Part of a small language model's weights.
Size: width 576, 18 heads of 32 (3 for keys and values), 40.3M parameters.
Architecture: no biases in attention or MLP, capped logits.
Training: a variant of Muon for these matrices, 942M tokens, 14373 steps.
MLP neurons of a small language model. Each row is named by its layer, matrix (gate and up: input weights; down: output weights) and neuron, and shows model dimensions 192-383. Each number is 500 + 50 x the weight over its row's rms, rounded and kept within 0 to 999. Numbers have three digits each. A neuron's up and down rows have the sign that makes its largest values positive.
A block is one neuron, or neurons of one layer that tend to fire together. After each block is what it responds to, as a language model described it from the Wikipedia text at the highest values.

L8.gate119:564478462519503487567514498516534495515485478458433507406554541504489612536473560499473464593520566556567517579458492578445394443585508446527560469535477548496582436518556484540491500438535566468470469532492477484490530466569578546515543398498451463508504574411543563511575473487528566547530581431533521422443552576500448571525471376520497511475540455437455558475491561525567518474498481575498613466501513529537437588409499523548518444545414610438406556455554531577439494419483517543475524544528499447551524608527547403634482554390441572565498496523552538454497537497485420581
L8.up119:524500552507499486498507588534592467450520458396502436437492528560482507504415445467519561539438467488477557453454507457590571483484461545506466507507544544476497524500543551497548482546458513555530549565533468576379493470514572495582492528500484473538517523533614511443494492496548465500495532454594452524571581612562461522489470424507468509478563503516412511451505508576477473604453540434526525586445595581465444522549615516522475534506420511512507564455490511446471499482483591552498431441495456529510522426421509453515500491510540540478501517503570607530515514536596529528
L8.down119:553553458424571454583506507485483545541546412526506504422446543537497579464460545569589431498529472493526507501450433560565527469535505506477417501508504548443459506471503477540504563495472434462601475540525514459441537598611531510514518447414482445534523609376506563486486506523562504522535525464491509531414505547476482561401480468499481497522457581543483492470509551481574490493408549519529485510497453515438484498513529536601531504477469655473482495480543609521492479522518398478464476474505486501475524500608539513565527558495517471535579546547438535531474489491513520518
L8.gate153:529531492535486464518567495549585498449508553521529513487572424545454440473543500504454543487632478541488546539555477523440509453465401470541516509460578495464566519520542538562518487506438370543524475488610504519565437526446417387473483514551393501509437549475410558473446528479506521542330456462473514456589457488501395469467513487511531472543618513484532486519501546532460537413474543479504479472510497561388502425508477548419534595480417500535552550444481500456488407550565481499482566612465456474575531540469411523428404507541571502487471506441443553478506490347473349471
L8.up153:543435460475440476498433561519527467515477409489510528581449491410492554388590407539489482458553522479484505512501477567497489468460381525474545467620613580425468418478503389500529457462504511515448543433487584542521519398557558397405514476522512542601492437422462442523523491448538468505496526509519416557503532480522476545473484607528474489497594503499511590472481531527489549525500424545510452546527423420537440442518526497475619544471477528535496418421489497551499481542550500514513586404523568485537494503510518444524542504490528414465434487518458509381458491562461432497
L8.down153:556506548570469514482498474514506476405479485486596545539472548451403438479523540488599449512471503504431401544526475611463540511497491555542383521488463512450441512453496498506524471564510581469492559480421497585521476465551460521475535502485592474518551402502549605505504501424555493456419534427487405491531434515517512496545497487558465488474408574573507575437481491551556507489520424507458533547426478441492456331502575376566508494551401452535508473398580426444452539537503537454491534463593504461638571495517409590522463455387429439586503488499544524507555481560542561483
L8.gate805:543527568406515507573457423559508567480551525532549495492506462427558442538469463568421485542495579451513520433439585488503514544507480477507465451363487464570571596591540562489527522430558475473578537463413532528493586514508587548558488568516492470577517564504578483498542417596455552415616597500516583541455525459447465575495517538498421563440513456534543634504521461474641552595535528423556517552431464477529561526604537456544511473504481574464492473509510430433500483475455452416504426479521458521544479455475523509592563518537442539536527513441517452576530543527575540528
L8.up805:563558555455430456508436571550550539530489454507582505551474497522541490585467505520547360519471536439568555553523501469492531463533500473536430517486518451460446450524395526492537556547498548557493485496592542564538539504499504467483467553513484569462542488491428516458456586429409460515503392511477475554481496515561522485474545458519453468466479514501505705539465447542468493389534472551514550481521478543569486532522469419435490534456480492572526446504458487529476511517472512562512475512555466510481527564492483610507491538513454480440470492478480517503509467494561484458
L8.down805:504559482492419435454545522505432514567550445504449421499541550537616458404480395489402464512533504498440406508494498579547529433589529535452543540587525564494445435461470459490541488534455499455564428466445484531497504545445547483497477447507526605493540532470379553407491560477424479422463476500472451484597416518492522538433417479551496476478536476519491595521472513437337589529489428483540526566396511474482537480472490583456534480502513456563450504562546395520501409502464472534514491446502516515481525476426507481493434449508462489513561575572512497480585460491476502464
L8.gate941:516569479519546454492557441550492513567490523466507419497521556499542498566521499542572518468508448520544526598433541575469481504597511486457454476498463459430528571539510494441365560511489451569422475447498502497579661522552493456468536508560534493513504430547485539408522485532598435526489554461541531500490455468549530447502433611492590530463553383459523571415519534561487512500495465452597382499504537544520494460406512393386502553493494493479555517447553474514534495473449478502498570504567394503478505558492445498406590480503542439454449524582454466600512497520546473515
L8.up941:466513549490571488404429509496528485434489445581501502511451546534446504546490444453350405443428552559529470486535502438593507593543523461538526422487402494472549587551580426463497550509523544451536596528558483499453589486359578524357552472479562504560487496459511498446440486507520509493450440534518554518501504464506510424544490554448555551427581472484426465431490547549435469503535448473356484466553548429453526491508514533448494552517443579557472450562377400476549543481510459505462580517440572392482551475538498457473410485438518455562550607446550482649498601560560439518
L8.down941:449500574506504408499573472506514447551444491614468474546519432562401491558494451529550383454525516549496509492433489534556498506514484470480535421442541483430560580436551425436443566589546419538425460390509536433485509542509567512455428549489597355529589478464416529502506531584578465485579586422546535492498571468465518521603452527511404625499444540570448512421511528500529473494475595507481503505483513490530567454384468456510491492427526506454501457490427445516447551426509502452504512506451505511475500477510422522569550524576461519503466400495469524491497581540561464497
Responds to: Election table fragments

L3.gate29:481470402522453488462498395399525437523531499490503507405512554421534549482499459534464485477411510426510536538565494501523450497521490490536511585609576464520491499531576465427510497562452482555543554413524479502455484520489564568484481515486543505503508487401557520399527495547388431449539491490412573490527465417564364520525609525539501431474555519563558660596534467494458622479465448501511531470519483618498442552553635564508593535525556553575531433510585515506520519506577458541433525523428433405522505540550505523501457444488549508475516507538545627511469439483492513477
L3.up29:472472520574452440513463549436604490489493526467445428513459433522458445550414500532541506450564538534427548428469550542486510483463510483510514567493482509422550524526472578391434553552562455476484475506503556434584517450517488467561474482571541502511500504510532557542478471570552471482553438486509493550476502513565555468517478397471505500553472571434531416557496455472509540530426499529468534492514528600509484531484493437559525585518491526534483559448570507485550450540500475557530505437412438413461579578460532491503520479436495601444447488413532499426423514508486558539
L3.down29:571524538525454504442424640465489467457445497507517425456398557545498540465529601522355555558521531508523533519510500451470461550531456560603551599459460534480519482487539488503448467522500512542476512420501502518501488572449454424476512539472522434579521574484533467566421400513517501486561579495469516468548522505535443638501535529462481581609504555501546498492494495509516441554527455557550614514510578505526542563461510452537521520569433476523513508459542565440586436519435554469491490435567500493554494491429447480487636440490495455472468501367463483451499505490366546557
L3.gate159:514436515516534559424511415468581474456516491447560570534517579522488500473597458556537476512411568598565530480390551506556508502434471510507536492483463401538543440522470629538469551530479533589510500524474673382518506498606440519526435504546573442497512540491483492579439594504523553420487563419517458474511435514549540505512430536521426579460525463576543553592562453402437469522489485522509515520485406547513382467532485477471538512547474544534489535477560489528544507489543543507485556419530443581460498505539503434433591522606488563426485419551508457500560533454558480624
L3.up159:465384522550499602518437502464572546473628552531479492540477590433481493442481577517523465517499477591549474555478532533503558537454531438418574446459503493505460506602434549505435475428550567498449551526474607452536503472435454437517515427501509497459469480507519564445498515495562467486451526538624440530509471507543541498411492519517451515370535518527488487553439563413481510510524450534459515552538450440500528448493467480494579533511519510546548562488525450567509566506528454473488459571474509535483508457484446438535562515542420553394528522393583480564466519551590559629
L3.down159:513398474488519540439426478474461589481536560580467216497493630479553504485456494506297481520583570449475541466462475529565534520517478503454525553516385592464407579548546494538428494482539525613468481519494479466510564497473524451584454517496478585528529558534464454417515499517438517483489436522559494494580487475526446520441565482518596472468526517468509473563500504481463493516599542504440502528531441425455457587481489491487470452410442500500481497458540480544462408493554418536474495453566584530441463588525451499495587540596445520482473503517533501593475497534497500539
L3.gate630:520473526490566496463530409548494517456517436535536476491483476569587561593518490540502507525556619548546524379556558481551537551523511444514533534528488462520421568544562495447445500544423450591457465422450564458453459471524434570566523548534518548459515529483343536520472491562475481460517453459498534448480495464515553517526590444439544366476498555473590572516410503521534407463439568501623456467377442452549551417540493547539509466569488440506486438480488491504519466542574566506552440513548473527531546495503487445508497563470499478502476481401469481579459479439432529464
L3.up630:392522570500569441469442622387464538494490506505513548372478577475404453487565545518471511502451569561496442528529509433398498535446561505484510338549500475528513490556408572560478490561480529413525530575546502453433535478413524491574464391397524537529481449405520530525511466536525525593549496524548476513488466518491529494502488468490488407433521488497553508577490486518495578494499472497466570420524496532439453478473499418477459553386571515516403548494560526551526502433452520518469443563418498503562518490443474408517472484507388555452503476567471511356462518518529538614
L3.down630:489581461394502546475548526526507428437528430621518570604581474490401529492443487476456498488461506510524471528544512490506531457534515553427458527498576406481505420504493555533522427574527492569501555515502494528531539512496532412478564528522455534448476463472455477508530467589474488555503444442563500496544537514513454433499514426557571445483483525483514452532428509504442512575513392460424480481558491497458473538427485497442527510575481637458404413450493525479520493559484531517488510490477538510517523479571556402457552507525547462399540453538461490419450523485432534496
L3.gate1040:479485525517537514573487545538470397425446510435624510556509516375460497527481549498522566457445493490465466601496494482508529485481504462478521396568518492494499508461434436438504521479498526551496555502511552466541549549517585516525458487570541504560540496477509456467474606518487602458488567476470418537497487499510487490520564552495406503510511474534512488519566479519464433511528523501466515540494389490475430487470554482466576500525490500534524496506481491493541445537449422542513518455497534456459459470494450542472466546520568536540472476479469499472529529554538443552
L3.up1040:583520529582533489536476460576521477407507475527444470549462464367518494510478516503462449566482451392456409541445528535461508499491535511464616534559413526429492426494468482520508538455490501526509574515492500481533537568462486492503483525543472507485537524522457490484410531578610503540440512389496456560452502479569563546501501481457419382518415495551397474560488466423509483540516486436493433576491544382510506467528559600475448556492548477539457472423571502484589533563520486582488451526520452479469640424470488555588516527533615428513459595423424410409556554494525531441
L3.down1040:502468497490538505559526539457572542425553430561493341523539487454486542499464475508506544492507553519564553478569531508459505495537501531432501416540444581440507495517548461522505408480465531512489511487496607503366508519510502444537484501443463439483481517471547492486610485522446507471502469480526569569404490501540453610370581402465464455533505516584343429522423442437540547505521465446546519533549516457502517553506545498531503569509556478439509486553567488483498517514538478528548548528448473494520544549498507503424540541467431544444529531468378460523474456454496517448
Responds to: Coordinate and table symbols

L8.gate398:444526513537497482571420413506578499499562438490510483481525564452462423414543459500504524456488438476485513515496537471441550432603433577501525451381506553520526531525473445279502582543547483490466570531426493586461386527503586480438470484427474635530561550485498530452465479453515569516504380450616589534513494504484435404517510468402616576621458405503436457551514511560480521551474442468513516454523547548516452530438560448408500559414463498441400476500487461485526489510461488546508449465476549502439436490524532625551437557478558400378535588537547480491612527474463481522
L8.up398:532552569461418556419546538441487444556470549596461517473423537492520498542538512489483497456469560427511500435498565458474460494538433549439556484482545354495530505504525545458526479510547552632509456486374511582531477376471474450479562421478493559484479527533540392466488473464428530493481546495565548508548502486452473463475435582516597516538469474556437420547488483441432474426525527387541494539485475424499555499490476387516462478542514489515416499563538551454530452496458510605469453584572409489396507523519564482487480552525548506451477567537521495484443542505468468512
L8.down398:463584522498497510425493523439570493368485512534513597524520530484455476529483571536361480497462510491553568420529576489488499476473436544446568517503489461549540490537473542423501588511482484405460514517449499620503540639539521518469473477416452480512424470506550516498490503481536522481522533426613502489540496451432530483568484464537567531525511463530559497464505511539535526485432427554444466541519495561522475537424455470543390467544541476515498564547467519541540495470468504508501509560522477451434417556544516531529453512458535455534508558489462492471582505483394499459
L8.gate468:530472496528520458537566453557511546499456476468503524506589484652514505489565467503450460501474450487508499495511464574560508509524465552498494554455469499520531432558464512508461490467494438577539500451428481544457502496473519421474525360490561436601514464620616401485530512541432573574577441449535498521535588571402548585484520478462499466492495558507389413539494384571579459429442447478493520533464537491539471517419511559538586503482516410453560503544522541542519519441477399424488509497469528511545451482483476479527470521579467536510591448523532536482493544566514460444
L8.up468:490525473530523482565492496425492559471505548522444612547532565550491544616515464488668469530513586483469450563525462507540518491527502438435535498523620500476536391486489485449442488442467517546454466449395504503511554583533430530540446477595399654542497527548487488438494484542513452390429547395467602429496488474489499494471517499520514546482563503518445535495506494531463555483509424496440560489466462490489596475564402443497508499523499469491464397498536467590513527479538455576465431548524564478480440464456474473381549563534560642495497488584452543440574480536437597479
L8.down468:445526518510501445511540526467521515494493513548458563501451534442437559514615462506285449501518497366508548520587480461536371493446520456412475529489561564548462468561526480443537468485545609480488522533379545535505545499556474518512440481610454539536528500508498576560478515462527516443473467494583506518455510492442560501515464476475479548536454471536444511454491499547421492506499485522460518500499500484394531528574463606467491448579500480548479444444540508488506520492615531408531563538464508357519540434486503452604499500516566595551476474554377495512432500531498555564
L8.gate707:447506521516466475517459547505468433463551514522449368490451540454461513500401518597417489513555556470479497462519581384455431533493497462477485478556474530442461528591482458598516493525432577451409464428534519477507469535464555470476519408344508520486513559482472519463556550429423514472509541483573512451524515469560440491455509544580497465436431526512521532504531466575527442502476541455599544473587493506453459514487632496526568502497508504554503427535527513534482536545466519481494473476602535487435442470578544555495390468484528478560519546557592586573506500532515440564
L8.up707:449429494622419530411471451518383494449523507465474424501503547545451567539497411420347414522521493517500567448536501506532519494465504495475520386472554503505509527564515539423499507503508529441554565471422480489453514490334506445339503442523454458440524570465438452482486536446514630547474483580476502616555479511524520499522500565520589479424480537479454504496473511549472567514450506561500452590535573518507543473596589447520490436539518458516470508531663538538559489499441580551475489419419551509483486489484467520479473479514422483561509495612452502450476525555481439542
L8.down707:508534545602473515383519483504546572568514541453485584445525501500436468481468471490360579479542424548492491492542481494555517413490489520546477444533504516467630500542578461357480584556472494496429528474481448449453563468416463553474500428388493415456455546368429558477432539544471515483495521452527468469543454419423487422477574551524580483436452430456492468474455474536466486477530511492507545534476474543444617571524559477506527464610561552540475412514547533528509414521473492528497436466416545510489475503538497477535483540446496432607501482517460511551465471451500444561
L8.gate1147:466536481438466546429519608513553544469463573472471502531422579530433459453520534489418507450528485547419529549468518485492452494572493498418606516474545472518564471564526487398453466534598496559488515483538523431480559525487492439469597554512536448529501528473512551517526436440379457455476532481535413532542528600547527508508578474472511451506505442485514523430471606480497592500552520438530492487577525494526525590512531558510513546606531400432507577461619555478588585460445479516489449521491566500510531512446529555501445509536602595459519432543513483423486482574438411546
L8.up1147:482426510566495529533537536480433574510595553469472559536526535459526442489457492513470535448564407445543501437559507416542477511465473549443501467505482550572460515464515350503461501505494475393524637481560500557477500510453477485480521517378457556555548518441529531559440425540465497484493541528452572573471465585521440468528548541501502467451479509529532396552506437513390543538467477458483543425551517461544467497498573401455531446479477467462452482512531492455572506552521491566543529425419544501455507425554493595504562511520460555474556479498469502559556546458517481516
L8.down1147:510476550478487512461489518428570451448495479579506561528447483448525449466372452377349504514514488561495575452459483586501553463482372466408492507468527483576472486447540494410462573516454481587518528433432491534586536492552526514604492487528541425412429493482459561524477535544492479546500552497536484461467509580510519560502485441539506482558449538562489470524487496516469472524488605459581464576516574462466480536482565452494539383531536438516489556500565544425490513526499505525429603557410514545487406519542547473498541497574581552572492484561504523404485507570453491554
Responds to: Native-script name glosses

L2.gate783:604528538510448392487513571490554559528584569560507522480441548549471617543533446558474564574533410378549437442485480452526473491571515559591478542417496570470461592481518495503444490441584484441503460415458428467554412527529498585571454566530428548440553468499479569479523549503515533543451503495488490426446412508477491548510549453510542482480447392490428598424417506564504450467579459535548412527524515472523481409604546448459517488557424468559544544555560451506503453461518572561426532512508532504550451582543481419569511493509421570519396490391555534420564472516463521551
L2.up783:543512626557488412491409566541474493559404493538452472515531555545527568515450506482423501490527449532522439446528509525448468588500463426448481494500490462425500466549572513495497465480533578560560569482427434487524573481524512520478519434481538558391427465511487482473493471462649551508533568471491520452599430592362520494481541447518459475524486574519512525500477413525416558454458466440552499482568475498535514443551529469505427572547551525522441619510541477469399538416498525532426438435495537575523545482569494531514467495430535476522488404588490443509481566445546551568
L2.down783:549456583548449477394481494502547522486491546473581455470550540512469593543382426521544479558441378505489403407478443603498482548542548499490480461554477485511576544496522444505478512506379547430433539482488484482535468571452590599411528534468482495445453482449477464452440448506424538557520455473480395442618464516438465447474525471533497430467512498424489556450533516509404607515491574499497380499459518397580510504546529490488575391478469587498516568518470533441385546472503530594396490466403516557561526562470563612493504506566502472544365428508472475509493465530458510576
Responds to: Infobox field tokens

L2.gate204:514427578550527553514470476435531463467518547482506474477504586483452462524487497442485475559553445549538578393615529401530487384570471508523537450518606606478466531519614476381527509607391545443554487603523458478475460414543637471408513486452553517538475566503505559507571510514472467521455556477500553451481536566496491539511555543520560509459630517556554576461415444499422545485558459458580455578458492478571556524481478365503575524559486433565449481510487388522511572452510442576468495561520591572516475495463447491473508488488505462518583439638449454478556513570532454437
L2.up204:441491521519506517522520459470441465536620512464472484518521522500506406532526443425455427563498516531550482412492472478575469584554460535485471433547552449530490479430522498362514438565471569469516532524585443512435443463573577512529548412503550606508566499491573537477405554539410481492588468539468501488484498536471536515487512470501494384483482471555498634571467431475531514536492474474530539531564485487531520483534509404474619476483524514533479460479494450499535465491557476574439496596547582476498532562526500498538536487520526446567476526619620529563457507523540465456
L2.down204:455423614530483539477423496453550410457551536523456601422508533529511374485494452492322438565531473445500455532489460493531522507499562454570534481588533488567569469571589501346535538610530483516504469450529434444392524440517453524443465458449550511495531536467440521513505501526517472557491438527469552521459533515568526480504518498511484501385475465545581495512500489504449437544544550393434505513559434499491498467504577399495483494458517532519586505433527425481486522534569467446455462525519501497580533493512532505463574523545511468491529619647557449477475506528513477433
Responds to: Foreign-script and diacritic word pieces

L3.gate67:506506510468587416428415535443496561492512556512489458448465538402493328572522509479486398457508415520528467559535552566441494573483414558480527515530481499493554443472445500587400404481472498503579476493511497440554471499514578574508563550504503478616435496426455489517573530528461500411427514559461489518457445573479478477572495590509458523446550466537481444490544520480600471494453528396621516549445500483472482563506508492499519561599505554466403524470456597512550410544566520525492547535545463509545522464413525491505451497468428503510438601501400548455444488477558488578
L3.up67:444554519504577469433478483550521435532498520462361415517488617428550555509434522521522547486482493466541523546537469553531404569399516437458623484529500446489511504498480473484433612601528485532446598405534523532524417458449546545590590543530530505554567531554407460441498491479534488511501596524511524471502487437526539517526544591484529458529460555467431459502557406450577539541575566496534482566523426603440521425474505504515554536530502549534483469550585516504537556546489518533604508385488532451508564474458452511471474456446592416492492478546545421527538515412512596492
L3.down67:454540474549564443499504541430547584478452383487470563434475589460475392423553523481498546447516472495470449504454435476489391608477447519385550499486499441482477464513491459474387480568449522453489465509523511482583419533471536511491491462423442469566527566521446626534505440492538523489417506525466542507480545446546445473507522527540527474502481473418457472485523486530556492593484517442577554502605488505492509414543532548491535526475489544460518493458540603505531442550373512557514504536495445470471537550448406467572497427422602503454462550576502486611441454413379539560
L3.gate312:504454426472540439515507487604543526520465603518490534483467469503462529551483531569477333477479477529610513513549607581464411515487432446443460497548561436464508483516492459521460549433511501537540442392500480528520539554520567539497489380358578421495429484495467524514502578411561524575465487581394488414490529486605561516475562532543462465434558477548488440432422458485544469431636539518467526527505458441555439422489624467505536513488556496489473518480507551491436520435447513523464480486510467531458589550489481502485449464460505490492502477454562529485415637557524461456
L3.up312:508435514430511421495586550446455554545442491516385539461538496485428440552509495478515511467486367545406500453486501471475593488484481453475507513520376510447522433426433455581426494529459524560595513455507463501431559580598500645508389519593515452413481437427521379493497476515497548484477549447532433520543521457465541518536527564515468500550514453588613384447511474481583501469570545457426544502496498490536536382452580547466476555516404531445455542578427480538566423559512459543456478411563426520487486534391490567450489393581568554421409511453554494501417538515529534442
L3.down312:474490446517577419434598443430479425488534433425491498534435481545388507490544636556627508467498403504484447449564523461484497401551428474533494450483478539484595522478529480511472467534519559571591516486449540497493393593507500480534550427508539516595474449619560486425512527416464457553511494473536417503592466401649467436544503471532535471544494471543459512582394531531486539401573457460439542492523476479446488422458487512479555597534450554477495505476469462571409446511510574424517469494523482485560522563516581484501391478504494483412489407494424502534468436578440483419
L3.gate421:503536501492485425506507516520539609457521464487471561497486521428561427479553427579475492445440460508457448439533455501547468595500450564517545487485437470490571570557529557577493564492523491543592500471490496465598466624509572512426549571531461538376502466454484486506568589559510517486523553394512505514431432444551444599547519589525493442549492582497524522582489513521505549511598468396520507426478555457426446487392595448493532504481488496542490562603580433472488545549537539476569575454512485461512516538531513496474483527481522501461484485475503452521521445486485472555
L3.up421:525484477486509543488577480452506508500492448525484563515550493510489400519503527502438550451481424508494404501613595561481432540522454563498542468466476547487551431572526442551448503519569439510525451403567560532505466500488571575430584559485465512364490448428487521514527473514502509482523467496566583391515490528437434478496497507486506451420489524514508499580523429472433534475490491477532466535508556464410504451517480453503566457516503454452521431512493522490479374538557476531555531479523467460469534591539470472637509454500396483514492458412559466552533426446496534481
L3.down421:546509511485441570429598572494451501608461452518457507556494417517485521433448553513346563468564520560478362474638615543494474436534487550512468573466619482451469384499608481496454535508476417558442562571415577530515506448530505464543573467514499492462512527544496617464584522469501531500484516504676496443521460533501466492565495506476494467461538497468547378495608455531489458469512463459608423547618454518525528443547459564520546538533538528462522458524567543548460336499553467484534456501536489413489457505590520415489523470501495512443536434513437483512442446495504521437
L3.gate693:500438483553426453563507502519450532473495492576459563475525541530549530616551511543564500510467484474437495534445441531502529504463532456502540473557509519463487523457382464508457398452525446537546474501580469426488469554590505529503492513461521484478485501502504492474550581531506560459514504456415466557513508551532511504589464401482508419448637503571549520564534496505585484583526550551535496573574526457557543492445548487503591509568528523490443541410605491606517546512520531587568409533485537449463498607504507510535504512599562471660433541563518450432474486488603510542
L3.up693:496523539514545553529470442537480534487509502455427487477397465475546403453447509521514513440472481557442452445467496480485447457441589420568563569608553481490571544460516487546558492493443448516407516510587477429490465512490363517509470525498491476545525398632611522471479484512529527548514537568434469481527459562595529528548334445516531502493579508484538577598493440462440487428472474501568365477480453514597484478538485474545568490486464552455423479451518546515473544451535581541557430472484510462470501508562462581562550559370543549536508491428437476565419598522506569563
L3.down693:540498534540558532499518555569458507554429526499536422489344465511517446605437546520485527496459491540579472509491461481490539363497507584502521548559502538578535490555456548545560384577377516504419577581485417429560555466539535511490576484421507520540528483492591526462540447597531540464506495510466446503493450437590523429504468506482535453459555487536464600558473526477445402507451526474426548542486546548594535500462507532589558461503532489475419577392532439446534474558507508588517512437438491491416598400565466505562553494572596512606414494497520507513534471459527537476
Responds to: Infobox bullet markers